config = dict(
    bias='qkv',
    grad_clip=2.0,
    final_lr_fraction=0.0,
)
MLP neurons of a small language model. Each row is named by its layer, matrix (up: input weights) and neuron, and shows model dimensions 0-95. Each number is 50 + 12 x the weight over its row's rms, rounded and kept within 0 to 99.
After each neuron's rows, "fires on" lists the tokens most often at its 100 highest values on Wikipedia text that the model never trained on.

L5.up195:53 58 32 43 52 41 70 58 37 76 51 34 52 29 46 42 19 59 55 44 33 51 72 30 42 29 48 48 71 43 52 77 50 56 50 44 71 60 68 65 41 61 37 35 41 44 46 66 53 54 55 65 42 69 77 23 69 53 46 42 62 45 48 50 48 61 70 44 39 64 43 57 38 53 18 68 35 68 66 64 44 40 42 39 31 47 51 40 67 34 54 52 49 58 53 41
fires on: ".", " as", " Votes", ":", "th", " %"

L6.up350:61 55 47 49 53 53 53 64 21 67 53 41 50 46 61 36 48 67 56 50 73 30 56 56 57 54 79 66 48 37 39 54 60 51 57 35 43 36 40 40 41 71 50 56 71 40 35 63 62 52 54 47 50 53 76 40 59 51 35 31 53 56 60 43 72 64 58 35 55 55 42 62 57 48 37 49 38 40 45 39 56 62 43 47 53 71 63 34 49 40 36 38 51 49 60 35
fires on: " which", " as", " a", " As", "."

L4.up430:51 60 53 63 33 30 44 60 51 39 50 75 44 48 28 36 34 41 44 39 47 69 28 48 41 81 29 54 59 44 32 51 52 41 57 38 35 67 37 45 47 44 57 46 63 52 36 64 47 47 45 32 36 59 58 58 61 42 46 26 39 74 60 48 79 40 69 24 49 35 56 56 68 62 31 58 55 46 49 46 60 64 48 66 48 43 26 51 52 56 36 56 42 30 52 54
fires on: " of", " and", "10", "30"

L6.up86:41 65 25 55 58 53 67 72 45 47 55 79 65 53 33 34 65 21 57 66 56 49 50 50 51 36 20 38 40 31 46 45 56 34 55 53 42 67 49 51 61 30 46 61 42 56 18 36 53 49 53 51 46 36 74 48 59 45 49 41 55 61 55 62 70 48 41 30 42 65 59 59 54 39 44 59 43 68 49 30 45 54 37 62 42 33 50 42 67 54 38 36 22 63 18 74
fires on: " and", "our", "al", " of"

L4.up60:44 29 48 49 46 50 67 51 50 53 24 50 55 26 52 56 61 52 53 39 71 45 41 46 71 45 49 40 70 38 65 62 54 45 46 32 30 45 59 47 69 46 58 73 50 61 56 63 46 45 69 55 37 54 47 36 50 66 59 52 46 75 55 53 45 37 64 68 63 54 47 69 46 36 31 73 33 40 63 41 23 58 75 41 65 63 41 36 52 41 58 55 33 61 51 62
fires on: ".\n\n", " t", " |\n\n", ".", ".\"\n\n", "\".\n\n"

L6.up539:48 59 33 67 55 31 55 60 54 54 71 40 72 43 37 47 64 32 47 43 69 52 38 53 51 39 54 27 47 64 55 48 79 50 56 35 39 60 69 52 44 61 76 61 41 47 39 44 58 58 55 68 78 29 19 52 58 59 68 55 55 54 66 47 39 38 53 56 32 58 45 54 31 52 69 29 51 39 57 49 33 33 48 48 39 39 69 60 54 53 57 48 64 58 65 67
fires on: ",", "t", "/s", "gr", " ", "min"

L4.up54:63 45 40 46 44 61 55 48 40 55 29 59 68 70 72 49 55 53 71 74 43 40 35 57 66 42 56 27 45 51 63 44 64 73 39 46 24 48 56 61 44 60 30 45 37 41 56 33 55 37 34 57 34 62 43 44 58 42 56 52 62 54 50 47 46 46 57 68 60 44 38 44 36 71 38 49 35 50 55 69 49 78 59 28 49 69 60 41 46 60 46 58 35 69 49 72
fires on: ".\n\n", ".", "|", "\".\n\n", ",", ".\"\n\n"

L5.up452:45 41 41 50 57 70 35 57 53 59 46 64 57 76 37 34 49 41 51 59 42 55 52 48 50 59 73 33 54 49 67 52 59 48 45 31 45 45 49 80 64 46 35 44 56 50 42 50 70 49 55 35 41 46 49 59 30 39 32 51 83 60 56 43 26 56 74 61 45 55 77 65 36 33 56 32 24 37 49 44 32 39 55 32 37 56 44 33 52 73 64 44 63 74 47 44
fires on: " |", " Candidate", " ass", ")"

L6.up322:54 54 48 54 44 45 68 48 42 42 40 46 43 32 28 35 59 57 62 49 55 60 62 46 40 35 45 76 79 51 63 59 30 70 69 46 47 30 62 58 41 51 30 56 46 42 48 65 61 31 50 78 41 63 54 45 62 61 61 38 60 45 66 63 27 54 41 66 40 40 84 54 41 48 64 65 41 82 50 57 48 40 46 37 25 45 70 48 61 61 42 26 52 62 56 38
fires on: ",", ".", "-A"

L5.up692:64 68 41 46 60 74 60 32 52 48 28 53 57 47 67 46 52 50 52 50 31 51 71 64 39 54 71 51 61 47 55 41 37 50 39 48 53 54 37 66 46 49 64 57 47 52 66 39 30 39 61 71 42 55 58 24 41 69 48 42 37 65 60 43 50 47 36 34 51 75 56 45 65 58 38 48 50 44 70 29 61 50 53 62 60 52 31 36 41 27 29 67 57 44 43 45
fires on: "en", ".", "10", "el", "ner", "ally"

L4.up567:53 55 44 60 57 48 83 42 49 46 27 49 52 61 66 41 64 61 69 40 64 45 42 49 58 39 55 60 62 40 57 34 34 46 53 40 31 36 66 50 41 44 40 68 78 70 39 66 47 59 36 73 46 30 38 28 38 55 62 61 51 77 35 56 47 39 51 54 43 62 44 35 43 70 28 43 49 47 47 57 50 45 36 44 39 63 46 45 62 57 53 59 32 60 42 59
fires on: ".", ".\n\n", "\".\n\n", ".\"\n\n"

L4.up674:90 55 35 49 35 60 69 35 56 30 42 62 42 52 45 35 43 52 78 47 69 55 59 66 48 42 46 62 24 47 37 50 51 65 30 83 45 45 68 49 38 45 36 25 75 41 37 33 63 51 83 65 47 50 35 47 42 62 43 61 34 60 61 54 35 49 59 43 38 35 40 45 54 43 48 57 44 67 56 66 72 61 51 36 62 71 46 35 38 40 48 59 36 62 54 54
fires on: ".", ")", "\"", "2", "}"

L4.up189:49 47 78 28 52 54 49 41 50 57 27 63 46 43 50 22 65 42 59 35 68 56 36 57 40 39 35 49 38 37 48 48 40 66 55 54 29 39 38 63 44 41 39 38 60 65 54 54 62 45 36 39 55 37 39 43 42 58 44 41 71 66 40 66 43 41 59 39 53 63 54 44 34 61 57 57 27 37 38 53 59 58 39 53 50 84 62 40 65 27 58 42 38 63 44 56
fires on: ".\n\n", " |\n\n", "\n\n", "\".\n\n", ".\"\n\n", ")\n\n"

L7.up954:39 64 69 61 61 52 61 71 27 49 57 55 56 47 49 47 29 41 32 76 26 57 39 29 44 62 48 58 50 67 52 55 51 21 50 56 39 65 52 60 47 35 35 35 53 66 46 50 46 49 56 36 57 54 55 63 55 33 47 40 55 54 70 60 60 41 49 26 34 54 60 59 57 64 57 29 34 53 23 56 40 55 54 65 39 49 55 39 54 56 32 69 65 40 57 53
fires on: " |", ",", ".", " June"

L4.up704:37 61 25 53 63 33 57 40 47 51 28 44 51 38 46 63 57 50 54 39 51 38 32 55 30 32 44 36 53 30 42 53 64 69 66 58 51 51 62 59 30 45 19 78 69 47 48 55 47 31 57 55 60 65 32 47 44 59 43 38 66 45 31 56 45 33 61 72 53 37 41 49 58 63 38 39 38 70 32 54 63 57 26 29 41 47 65 40 79 50 58 58 40 53 36 65
fires on: ".\n\n", " |\n\n", ".\"\n\n", "\".\n\n", "\n\n"

L4.up95:67 52 50 56 75 34 63 34 60 48 35 55 57 45 79 45 57 63 64 49 44 39 40 46 44 66 56 64 60 47 47 53 37 59 45 39 24 36 60 57 37 56 44 56 46 56 71 52 36 40 40 57 42 38 43 38 54 33 43 25 58 48 36 48 49 51 64 74 58 39 33 45 43 49 58 53 51 44 35 37 31 67 49 37 49 61 56 60 58 42 43 49 43 60 45 64
fires on: ".\n\n", ".", "\".\n\n"

L4.up157:63 58 70 39 43 37 29 66 43 52 52 54 51 58 49 40 58 60 44 48 47 56 40 46 61 19 52 43 35 58 48 55 65 57 51 38 45 38 52 27 58 30 58 53 47 38 59 39 49 58 21 58 66 45 31 83 54 51 67 41 33 49 48 67 48 40 46 44 52 36 52 52 41 48 35 41 48 73 59 67 18 34 73 50 46 42 52 39 56 48 44 69 66 67 57 76
fires on: " ", "t", "al"

L4.up174:63 50 35 46 58 56 67 56 53 43 62 37 66 28 63 30 39 44 50 57 56 40 68 40 50 65 62 40 67 53 43 67 68 41 50 55 69 41 46 51 36 66 65 41 43 52 54 22 47 39 50 43 34 57 62 59 36 67 56 31 45 66 53 32 53 46 64 54 55 70 57 52 60 44 34 54 63 75 31 49 45 62 40 61 41 59 48 43 49 31 59 37 53 50 37 73
fires on: " as", ".", "ly", "rop", "ally", "et"

L4.up164:77 47 58 47 69 41 44 56 61 60 45 55 56 29 37 50 35 70 41 30 51 62 51 54 44 35 43 56 52 52 57 49 46 53 49 73 43 61 72 39 44 71 48 45 46 68 66 65 42 30 35 78 35 45 64 72 57 50 66 50 56 53 56 49 47 44 46 57 49 49 65 44 49 40 53 41 57 62 60 63 42 42 49 46 38 65 57 51 52 46 55 64 61 54 44 59
fires on: ".", "s", ",", "ar"

L7.up651:60 42 48 38 58 53 57 38 44 66 46 60 49 32 56 40 51 54 40 39 69 60 69 63 40 65 55 45 54 63 44 48 63 56 63 62 57 62 50 63 26 55 51 39 34 49 54 43 55 54 47 50 54 34 41 40 57 43 63 56 42 45 51 54 18 50 50 38 59 52 42 51 60 53 62 56 62 54 35 62 38 44 59 37 56 52 54 45 42 41 50 45 63 62 75 30
fires on: "S", " was", "as", "-S", " Los"

L6.up73:30 52 45 44 44 40 77 58 44 41 63 64 58 48 41 40 34 44 47 52 83 43 23 67 47 67 45 45 52 64 51 43 62 52 64 34 53 39 61 69 58 62 48 75 40 42 53 41 53 42 38 36 60 43 46 32 24 56 64 59 54 53 35 51 45 50 49 51 32 47 54 63 44 21 42 54 44 44 78 62 62 57 60 50 53 41 70 64 44 55 37 66 64 39 53 53
fires on: " p", " g", "L", "l", " c", " s"

L7.up666:35 35 61 45 24 45 57 38 66 44 63 41 42 32 63 62 34 49 38 69 47 43 52 68 50 62 76 39 49 54 49 50 45 31 48 65 29 52 55 44 53 37 52 40 43 57 49 64 68 21 48 53 39 79 65 22 49 40 50 48 56 63 57 43 53 57 73 45 65 63 69 40 59 49 64 52 34 77 49 64 44 45 56 49 55 42 55 54 54 41 41 79 50 38 49 53
fires on: " an", " |", " and", " such", "ic"

L6.up220:37 60 58 38 33 41 50 45 54 51 59 63 50 55 33 39 46 33 50 71 44 38 43 47 30 63 26 38 44 39 46 34 63 48 59 50 61 54 57 36 60 42 65 59 43 44 41 44 52 48 52 31 43 52 50 51 32 50 45 67 45 67 44 79 71 61 62 46 45 19 38 55 59 57 36 33 50 77 47 57 36 34 34 64 48 43 56 58 69 39 36 67 69 58 66 64
fires on: " "

L4.up892:41 54 56 53 36 52 52 64 47 46 53 46 47 43 51 36 43 51 42 57 57 45 45 64 46 58 63 23 63 51 56 41 59 17 48 39 51 56 65 34 67 50 45 47 58 63 54 63 50 57 40 53 48 56 46 78 41 59 32 64 65 66 57 50 52 51 52 50 59 37 71 54 77 35 36 38 43 40 53 39 28 53 63 54 62 43 45 56 49 40 41 55 52 45 52 52
fires on: " |", " —", "9"

L5.up743:54 63 57 52 38 71 60 44 64 35 50 47 36 55 70 54 41 49 50 42 43 65 62 49 42 38 57 49 58 51 59 65 39 50 51 47 49 55 47 37 31 33 50 40 57 75 42 50 32 42 47 51 38 61 48 55 53 46 58 49 70 53 54 57 40 42 75 30 22 57 52 61 55 72 41 60 52 57 62 63 39 43 53 50 57 54 59 53 33 45 62 66 21 48 55 30
fires on: " |", ":", ".", "ens", "ö", "ri"

L7.up829:61 34 48 47 47 80 58 32 55 59 44 59 51 33 63 52 48 64 55 57 44 63 45 69 38 60 45 66 54 60 38 40 48 55 61 44 43 57 46 42 48 55 56 27 40 60 57 55 73 26 48 68 29 62 46 54 61 66 38 61 51 65 56 75 35 30 87 38 67 56 61 46 39 38 54 53 65 62 64 45 56 20 67 63 62 40 54 60 36 53 67 57 56 49 48 35
fires on: "."

L4.up64:51 31 34 51 47 63 49 31 47 33 57 56 58 60 42 40 26 35 55 48 56 24 64 59 55 46 45 61 35 59 67 21 25 40 41 51 56 46 53 54 58 72 29 41 71 38 38 49 63 55 57 37 29 41 56 32 30 66 52 50 38 47 68 67 67 48 74 73 31 37 46 34 32 66 38 59 55 66 55 65 47 47 62 50 52 68 52 50 34 38 58 41 50 55 75 63
fires on: "\"", ".", ";", " |", ")", "}"

L4.up399:63 53 43 55 50 79 50 39 44 61 34 80 57 42 52 58 46 67 40 68 50 34 22 33 48 50 52 59 58 45 43 47 42 54 62 33 38 55 45 56 32 43 33 40 67 66 47 35 39 53 53 54 51 38 48 47 50 56 46 47 53 59 40 47 47 36 65 63 49 28 50 52 48 69 56 43 56 53 31 55 63 46 31 46 47 64 65 37 53 53 64 47 18 59 27 64
fires on: ".", ".\n\n", ",", " |", "\".\n\n", " |\n\n"